Weights of a small transformer language model: 8.89M parameters.
MLP neurons of a small language model. Each row is named by its layer, matrix (up: input weights) and neuron, and shows model dimensions 0-127. Each number is 128 + 32 x the weight over its row's rms, rounded and kept within 0 to 255. Numbers have three digits each.
After each neuron's rows, "fires in" lists the words (lower case) most often at its 100 highest values on Wikipedia text that the model never trained on; "fires after" lists the tokens most often just before its 100 highest values on Wikipedia text that the model never trained on.

L5.up28:154132146159127142115094146134145220099074078150104118159097106093093137101127136134080058098137130177143143149133105155144173054125147124090058143108123085102146091157054120108133107090142129136153153209126151107151144127062091093170118155131162120128094060089122106131082199150177132159173128105222128100156174120157146117195134139120147143147119177174110176167135184127102144119125
fires in: "that", "be", "t", "hold", "see", "have"
fires after: " to", "'", " announced", " was"

L5.up530:093103121165113213109133113093064115097105098104116148099156146045122127133132096109119170113149069150143101135133072145164137139106166109136086142097137143175158125140161186152126097171156033168197147170144109125130122162139055075113096079156158122086114153158112107144141172164102144130091093128154106143157089114122118161148104115164080102131101111091105157120105155219116140103091
fires in: "which", "who", "there", "with", "such", "for"
fires after: ",", " and"

L9.up66:124159114131168052149211162132158125175174084067135152139105096125136162204159136118137127156126142130192027152124126090129147207112085115129185106181157103125145141063073132097106125104133072156092168071110094089163144166140119128101061129169076114110099124122143150139111178084140165131137114150136109152106112158149102134110148157139093127119147120204145137111160152167139130131081
fires in: "the", "a"
fires after: " of", "ing"

L13.up320:111163138182152102172141146124127127107157147146124140087094113133132165187105116145138176113161114150089138199115123158122134128115117080105100175119166090105172111126089088124181117125133088177106169109112059135153131144077126161150140100157103121087140042136164133071109071139150093060143155129165125103077117184161111135235089182165146113141153107095147126128153196133132073133102
fires in: "8", "0", "6", "9", "1", "3"
fires after: "."

L5.up421:078153127143095178140067094140154128161128224104108152071185117111121125091188146145091104129109055138093051133136109143114079155138155081068113117137156124177149142169114140150106096100162136168108190117169099123128086082147132057110089058111185111110096136177147115096134149159131167123125117181128136163103087129089171093178142093159147120133126100096172097075099103150158120101103
fires in: "the", "a", "was", "are", "than", "is"
fires after: " and", " which", " that", " who", " to"

L4.up635:148098154105088149099134109140160086108152162130180120096112106132198105108111127146131164116117136186128112131151153140190150125176141163140147119090167136168177053151143123115138180210129126138086118159140157094116098120133165073117121161148130154090122086131155137099128154094100156092160132168172172134103110102065130177074101076148167120139199144134142107094132127148174106140124
fires in: "which", "he", "after", "one", "up", "who"
fires after: ".", ","

L3.up535:122174140157127198187157129143158096142070148110106118095186141103123128147101101104112139118128145120122151138128161160105120083166109195103164084151172128193176131154129123097139100147146102129052208161122117171187089078207112106116106169147122100144127140157077122159126116090126099107124083115104122127128107142143110112097099055097143113131165088116115099151166142153166130164142
fires in: "while", "she", "after", "he", "when"
fires after: ".", ","

L5.up37:138079159101159100090106096139117145170108100154145096124077096141152145135162116055119143107087128102156198169170178143118161082170098192129139172135070186113183118193098160161109108118109074168117185104081165121135123153056150129129130108137159087140129141125096145133128118140124128156094130143140137135132079119144103086132144151113139190089149185096110129138123101094099107146116
fires in: "s", "grenades"
fires after: "'", " g"

L3.up102:187137131136148145074154177041102096096135154118177190148134107109116180124180141072198145139153104117160122134132109119075137117109112104174105150168040098118098156126096109123100070132123178069068148146174087042128137096203086120157108101112168147172143128144135119122173118080128164103102109148135085128147114111091084067154113123173138130134129172047120129144160115174172113082146
fires in: "other", "mf", "ksa", "fw", "apps"
fires after: " |", "|", " the", ","

L3.up436:090169118116068113148135107102093114127143140172119160186157132102128132168150114104159147095163086121115063140128126113153108138109157100134121128144120074090093062169117107120113068118098061112070198082142119113162146115121109129102121174092132146139112205109170109163136161161174050176118093140117191127198117110134127072139130161116142103163097126192149124179106088169127096136133
fires in: "be", "come"
fires after: " to", " can", " would", " may", " could"

L2.up623:114178172075153179160151110140114135137160107117160153152094108109129144132151126133140125129141088114127148180122182139131043184143169133071109110060087090120172127132120146055181123122128174147106125136173146050108132135069170105166103101081145048160108118116131116149127128138101125093155091193117106110125156139132120071086141143178120181130085165125143133083102088172137149129161
fires in: "be", "been", "from"
fires after: " to", " can", " would", " may", " could", " have"

L4.up673:061122102166124111158152112126107145151168150172164097069139085140079135098121116081120165150094164100167111105136158139098161135169111155130161120135146134148131116117197154135174134117154142170153165068134089097058127131116123136108070074103160153104160130128152133158126115129132104141103150070131103113074110084133142115155147106168119046155050133109126123161112171161141128155111
fires in: "and"
fires after: ","

L5.up654:143110171137212091202162133092115101097157077152092071154132109086175108179121101165110125115127154096142165152151151148139161111139069153129134116216123072094089116133164087135090150109111119133131166154130098105145135127132052149155194100150189145135115074100126143096140129112134099127153163139161111094111173110091099152099171132121188167202139207149119096107121117150099063128101
fires in: "s", "first", "an", "a", "average"
fires after: "'", "s", " his", " The", ".", " the"

L4.up48:060089139060030153156149182063132175098136121144095116170073118131142119139128123145158139071160098076113140088109133102145147123142205156084089092119117105079147127112106151120179128177124121123143122110168157114090122130140147138164109154121163136083127120184095124100111150174110144105096140166135156119122175113182135104053139200156119167129151167096204102161099189182132154107165
fires in: "which", "of", "who"
fires after: ",", " one"

L8.up256:142126095133153146132130148154140141102125088152157112103153170123047142077143122052186148146106151092085126132089122202082146140088087134148123123145136165157187150124112147097175223075192165133128134161139124126119151074114135151113154103140130153163183115166149098200081152150145186148114112178146128172106103134130101118099147128120096131193145104123145208127154110096114109108112
fires in: "3", "2", "1", "5", "6", "figulus"
fires after: ".", "ulu"